Weights of a small GPT-style language model, trained from scratch on English Wikipedia: 11 heads of 64.
MLP neurons of a small language model. Each row is named by its layer, matrix (up: input weights; down: output weights) and neuron, and shows model dimensions 512-607. Each number is 500 + 25 x the weight over its row's rms, rounded and kept within 0 to 999. Numbers have three digits each.
Before each neuron's rows, "fires after" lists the tokens most often just before its 100 highest values on Wikipedia text that the model never trained on. A number after a token or word is its count.

fires after: " the" 37, " The" 12, " (" 4
L2.up1668:461522522541510478518506518500527433490508465474516519533481527476520456534544498481478537505449548483514540513507516501565507445543512532507487488443497515540486494502459489512495485505462426539475523511497474506511492498488506526475477509448555490469525538530553463508493499508488494507
L2.down1668:478483540477530483476452539544473532473523531499508468483484473491455531522519556466483477507495524533496515526468474449502513542441500445511469496523480480466529541515518539481517522494485566516554517524543490512530519500520493498517543511500508493530528496501549536492498505480553499478

fires after: " the" 28, " in" 7, " \"" 6, "===" 5, "\n" 5, " (" 4
L2.up2421:552513477496511513469492529502486516505501465491519482505506514492504490504494537480493493484434550489469511508478515503487505552465471480495498514472489448519531493467484552475488490438464519499484470546539463519546499505504511469469493444521462532484478542530473509485471481454513528530
L2.down2421:476524479475536512514463478512472537499457539523479503487492496478480524480533501521523507503484446513510515503470489442471493508521512469490483446507492501506470484499501502496490502473550470536486510540516506465476491524489492484517516518495494514529487455478540492517515545484516476489

fires after: "'" 60, "\n" 6
L2.up2621:489483480487501488491464501484463473485512518493496537535498489448497495448451525515497510541508490533438486490494509549427518468494513499474491492511513494444496508447473484483481472493499483480510538505517509449478466524491522469525520479545458519517486504500515535516489497499504545507
L2.down2621:501511503497487455511526523508525530486458457464495530505538495502493481498474532531477480495515493510485485502505475518510514488494465479504520540471526485542470508523525467532493462501536520539508506518510495448511510524499507544504544529488554495509519461477499496452465456509486521505

fires after: "," 27, " where" 19, " and" 15, " that" 10, " but" 7, ";" 7
L2.up806:515496510475502504538475491555522513474506505468483441518511521478560521474503539485478509492490508450514532510498512483458497492491533525502513541466533518491491534471545493529517506523492509495514504535493510542539489503526491519491502452486487465522482455502539503503472499497487463507
L2.down806:531438457538484434464524536503480507503508485510512466504482495496487510516503505517515533528487515495495492460511514507548505508515471497491499516516500490470515503504489479510510462504471542493482480508491475496506507476462510499532496505511534489480542535511492514517505474557530498479

fires after: " the" 40, " of" 13, " a" 4
L2.up1875:530442466536477483529509494508507476501480437527540526485519547523506477474536496489540481532550518498459497494502530484463495507480548509510500528483545471501503450505536502493521486500471474498485488503516536499458529529513495518479494512483491521474439507499514450525493487528511485493
L2.down1875:456480487489486542520498472521509537506513472509545487483456524495497481480510524516481508521493514487472522520523528547499489525479471512472511478480532488492466519480511473472494512541551462515538472494487505481467504483530508503505499556519497493506529494462534536523489500485549500488

fires after: "," 28, " well" 20, " is" 4, " and" 4, " a" 4, " |" 4
L2.up376:523496545492483484469527477512527494478510472490520494512511485479540492536527489523497492481476510461487504502484465509477527523493479481419520474472529476545465455512479528484479482495502510477498490484435515526482439516523513540482508506473505497508475489463483529518485482513521461502
L2.down376:480506472487507444483499491503501473513532455522504534535491520497499540519492459515499544475487533506536507464494489480496475478497500509517534488517480541504528546511499478492492479477485515504481512516536480499485475526498507508469494433520493532477474492475464468515518488544484557496

fires after: " the" 34, " his" 9, " The" 8, "s" 8, "The" 5
L2.up2169:491484451470474547481475514546488485465532508472518486475522455494518499514505502490486524517513486516531531526530490504492459492484498461477542507501466497454461515479519520510519482502459527461495502519468506451502541490539470457523493472515489462478568517507490479505509484484528470484
L2.down2169:556473486495552493483492482553515492514511490497473505475469519487517493517481512509497501529464494533520508466503532526517481507493489485494517490507519517515502476472481496484508541451522458478496504460513514470464508518465494525536520522512511481463522480513543482446476530442511516508

fires after: " the" 54, "The" 11, " a" 11, " The" 10
L2.up1490:491475484519513468449506472495473495542544515443472492514468466533531460556493497536517503472510503514479513513537459486487513507506493467504508505483484478461481481466505524520472507508497464509512492562533530494506510492478463509515489466503500453470522513474507489557516482489507517497
L2.down1490:492542431517530466465520492474505483515472490479490470487479512492471570486461530470519493465521551515517525468475514489492483466491535493557488493494512543489474488483529489498488477502476496504492494554548465513478460501473535515530472544533467495505513515531541485515487506481486486529

fires after: " |" 34, " the" 6, " at" 5, " Density" 5, " de" 5, "in" 4
L2.up1526:492496516447450510512519475488502551501502522473499518536469515460491496487478481526480528511521445505460522508521488527490478506478511526519538515500495487557500494462508486470490532519494469496456450475477500542561514500498496514522488519499548514459510440496486507512532494491478500497
L2.down1526:494507467482512511531494498492477538505497531506508528480481508499523511451490488519492531492517501498481470491549475497491557499471538531491499529486504480515524511482495524518542476473507510485496494482520501484486484513471488482549473481475480568544501482508497471472492504529498522499

fires after: " in" 25, " the" 25, " In" 5, " its" 4, " for" 4
L2.up2287:465460512537504492506484476528515504521492524496478533487513450475532478529501475497499500527516484491511474545531516487481510476496511489472494486514494477461501512506517494483487492470492477483496501470496512482433476500493552486508496464515501501450501517566482491515467510492523503532
L2.down2287:482524522501534495452510517464476516512516464470497507513478543520490518477521496458517483469476536515518475436441491480514459523554491521543499514501495556490456433495524482484494507522512505520485480568527501509544483511503479480507452508525509487508490480503526516459534548522511512538

fires after: " the" 19, "-" 13, " a" 11, " (" 11, " an" 8, " " 6
L2.up644:530490502523509472497506524501466496520505528458514490507490481491519486496441473505496491453522538508496467536561484485481528479516515504532510476531506490463524521506531492478507535509469473474498518519469522489493454459476473490489502502515487509507460479527480468492498482469556472481
L2.down644:533498491459505542505505488492509510488491519512527498505480515488538493506476529522518503499542484497526498465515512463507490507517510443495506530488515490482511525501469507492518470497469486497510514489527517516508517552500508507487523495535515434489490531516501467508517484517559473495

fires after: "," 62, " such" 7, " well" 7
L2.up1284:484526478535481534478511483532507537471541506481489497536505474469477454517524531506514531531476491459481533504458472463487481518515474449534452474478511489566461471477504503548444514547473466504469477454504506497530548505476509488518516509509523484516497475492497473531513531532558491488
L2.down1284:471521472461457537440492465503509482483518472483472516533497558476503482528484483508506513506477500500512467518488507513528487549529550576490514531526494498498515521483496481500484489478505522522505498511517529535449484472489519554467519494489478493499500504506505515488543489488503515520

fires after: " to" 24, "'" 13, " in" 9, " could" 6, " and" 5
L2.up350:514496497535476469522513468532492453485484484489472539492502472472534458494516467535550521496499513504479474572475522479466491510440525518499481508456473507453506506501455497460491487509497484476489484453504481510529470476525529496485509425529464531493508483514517537512493497523517505480
L2.down350:480474506518473508516532530513515477483492482495538497496472496487495503492490514449446450484464472517557505489516526509498501513486484490513516528474446465521511441547490476523478490523477467493500515512469493498530528521446508505482465547501476494532500481484492513476538445509481550504

fires after: " |" 30, " is" 16, " a" 10
L2.up49:484495513521484508514501521522510480505497494493484479510480457511501485510489534501492495476515520467493509500475496506499533505490460452448500492480529497473477488504484509554555494478455537474511453470466508529499537477509504503526514483518512494505507500488477506472517528475503522515
L2.down49:555467512480481510487509544534523533527497480507505506540549546513458464502473492550525503523522506503500509512542527528516508480506504519519518481481531473535512480537477507453500541498508543560537507520517461507514532439479519501484490490498520507482472540516545507497467511497472462485

fires after: "\n" 54, "-" 11, "===" 10, "." 4
L2.up2566:505520500532504488454490558520479508526504485514584462531479508424530478508515535515449524486458546508469487514546545500488491504481479521526493440450581509467504490451483478526523499466479503501484478475476459488513456461494513499504574512456526471508495481519528495489460509513520477477
L2.down2566:431508467453493524536475496469468513518508512512498505520469495485447463523516535489470522525506469500486465493460479519519503491523537468520507487430522500491478508473470466530497511505512501509526529511512520512515521503435438526529477484470514470531508444528517495487491505490489529510

fires after: "-" 25, "." 20, " (" 13, "\n" 7, " Di" 5
L2.up1942:495484531496546503516452506488470505515513525541489483484498542493504484518478511512530495472498509485479513488520500519504546506491509483494466477490536532502517509455465504466505510393512528473485488533523494509522470481500506469502519519518501509503508534517492541466500511463510478490
L2.down1942:512471498511491483509527482484453478521494509480508520508502474485542533517484521512501493454530490502424498465498525504478487479494488478516475462477511487524489511525507487557480519521502468510517536555490457506497487457458491482468539498523471491495488487492466527491504520507499527482

fires after: ";" 43, " " 19, " |" 11, " (" 5, "\n" 4
L2.up21:503511492510484513474501493493468480506515529433480503529506519472493505495535483507502514513488461503447486548508480563482515498491517547530479517505492531464476517489515506513456515470508528498495491501484494494546463523529528467499518498441506558470529494466480479520530474493504497546
L2.down21:460469486507474502509534530510524526537483465529503506474536525497509501505490529499469507520469467521477514521489494548470539486498475477502455464513476451502518511505515500526522498513541535485504478527522461524537450521476467475509457487528483511524533514451512504484515469524514510459

fires after: " the" 44, " a" 11, " The" 5, " |" 5, " A" 4
L2.up576:544518494471494470509486524521483475481500511493522508528504495548496466483562526473522456544530513496516523512479505466505475501495529456491496459469468507501496494497468561509528487475483495509471475497448529478501511525539517520464500466497522430478454481499485512505495465488499481511
L2.down576:504469490503498556453505489478536490529486514511520532533534531535499500511572489487516502467480493474536477459492520514491552500517490508533501479461482504493509464555546520475465514492471546469504535513504497475473561507466504477473475467498507541501533479492507463524503457488465492490

fires after: " the" 24, " and" 18, " " 13, " or" 5, " that" 4
L2.up701:450465483474511498519541490529494498517507507513441516479504489463546468512518512504543484476492512509506483510461480513472520516507491539520470500500482481509477473475541453494460523494492470449463531501467496546522466523464504538488570479473471467482462434524485482494493527490524493498
L2.down701:504525485519510495497532513516509494494467492474518501496488458478457525468521491528475498540506474488483521502508537483495509532493492430500502487492487498498519515514491472506503482480538522527515477495526520495488485469530474496492450515484509504488492561534494505534559482481478495506

fires after: "," 25, " well" 17, "\n" 16, " also" 6, "-" 5, " (" 4
L2.up2532:481493484508482517468492503496492497484521499457502503492508448495489502507486470533488500443440481483480516497465518461481510495521524561521526472525455524517483524499507466499495480485476504536446488482488517514523522496502466542539502499501503463452466531501514510526413494502454499479
L2.down2532:502495523477521501505475493490503448496530464484465492482513539494501470474547514522467482488539500491471527508511500512520493506484482519519532513513536541498512536464486487518469515505449488476539512495530509483468524516514551513493466496475534500569531465529470421530467456461519508537

fires after: " |" 65
L2.up1840:466569487475455515492529550544540512505529492524526486537518521506517480481459550539503500506508512527487484489491508464496517492488481500453536479538497491495489473496506492522527482513487463487527529466492468504548531494474458466491485521485500503476518472535492523468518515449495516465
L2.down1840:521463495508499477444524533485537512494492484479510489514498485484530487494504530541510503493504491501488511473493468504536507442486482556463507508482465511524550426471486495504473512517469466527482497497481475513497491497495503538523491484508494500475505516507541507537559507505526507512

fires after: " the" 43, " first" 6, " The" 5, "The" 5, " a" 4
L2.up2571:510469548493533500422489516517500488517516501497480461520526447474545452526523512472532489496470499473480500539532491451536503501489458464522437546506520465485530523496496476472486447532505486514525486475522482510448518479516514495470494497508499541522514510507507534537509466526529530465
L2.down2571:501498513509462542470498496526542528447525498517510498486502483519450499479488516475528483479498497502478545548485507495495529450575481523490509524501493500480528525510499493503507520498484481447509541516532483527493476518489478538564491514489523488523473502518517472507454491482521505482

fires after: " (" 34, " \"" 11, "-" 10, "," 7
L2.up1495:528445486472465478478519451507512501477475508517507491479494463447514517476501519511515530489513488545505497515493523534513525473514513508494462458506477518510493548506511464477475450486464465490529491481498512528486530517479486490539495475512449452506500470470495479537468494484505469475
L2.down1495:517469482505479479419471481491530530504538500452517485481490502472519504477528508541521517476464527467515528468478471508524494494463522492522511482505501482481502526477530454485449465485475489478494510537454520496504454478488495510484498506517525498485476497501526487475472491505478490532

fires after: "," 36, " (" 18, " the" 5
L2.up2742:526488481507514508508485518496538501473519502497471506494497491488525500511481503543447513500488477459508484479489504504478431541489485459514464481492549458502500511459491493536488494513460465501465450576472449527463504541486509498488501529506478471528503488496521479474520488500501493501
L2.down2742:498495537479508537486505475510462505498484496480501577493473467496486461473505492498444495481471522503495497496486512498473444567506476492481476505513526553488520459497482441515513528515552496494497484525501521524507495523561513526520495476476437481525482528499524502509553507473498513488

fires after: "\n" 36, " " 9, " by" 8, "DST" 6, " Website" 4, " the" 4
L2.up892:492470439455508492496443506533481473485484548475511506519523471455517533527482534474516481512486540439517525527472424489464470522497532539483485472476459474459507489435495456510490468468526518528480541446450512531510526501517498474487537496485513519501469503531492501541520470505487498511
L2.down892:486479495510551475565475480460472494500494493535555496530495547490486555491541454528491514511474489451495464521446499494504497496535512530525551498498517506513486536483517445476449502512473469482520479468500547514490477473523498487477470493487522516491501474512453500467458493536457485499

fires after: "'" 58, " the" 27, "|" 4
L2.up383:479482511589473485516502524544508478514529558487496509501488495466477467558492504487498494546485508492481523518506521481534485485535486500485469509516488454515547557531485553482499483513529497532426487530481507477445473516517489504543490486459527516499512497556536558499507482511552491492
L2.down383:510476471481466455486497516492518496483519491513468510501500518558545478530497500525523513474489498482519475497503508508509475514435458514486535484475493498493466529506475555477486550525481521533465526500508493486521456535512526468469473546467519515538479482559486476536519475508495482500

fires after: "'" 72, " " 6, "ser" 4
L2.up126:506518473549499486494511512546475494508507527456470507510496494501496499474501517537533481499501503480496454498478483517475479494487528522468539462517491484499537500496511519525455467452501496487499512486501502477528512512495545472530493455464480490479491490488496485510497484512526469500
L2.down126:531477496490506513535505517499494533540511499505477507493466506528541516551508561532488511529521466498505491534516491556487481467475467476501466515492493521504503474506495486507513453522517437559482506521513534507483506538501565518459507473437534517489476511517534485504517476507458499507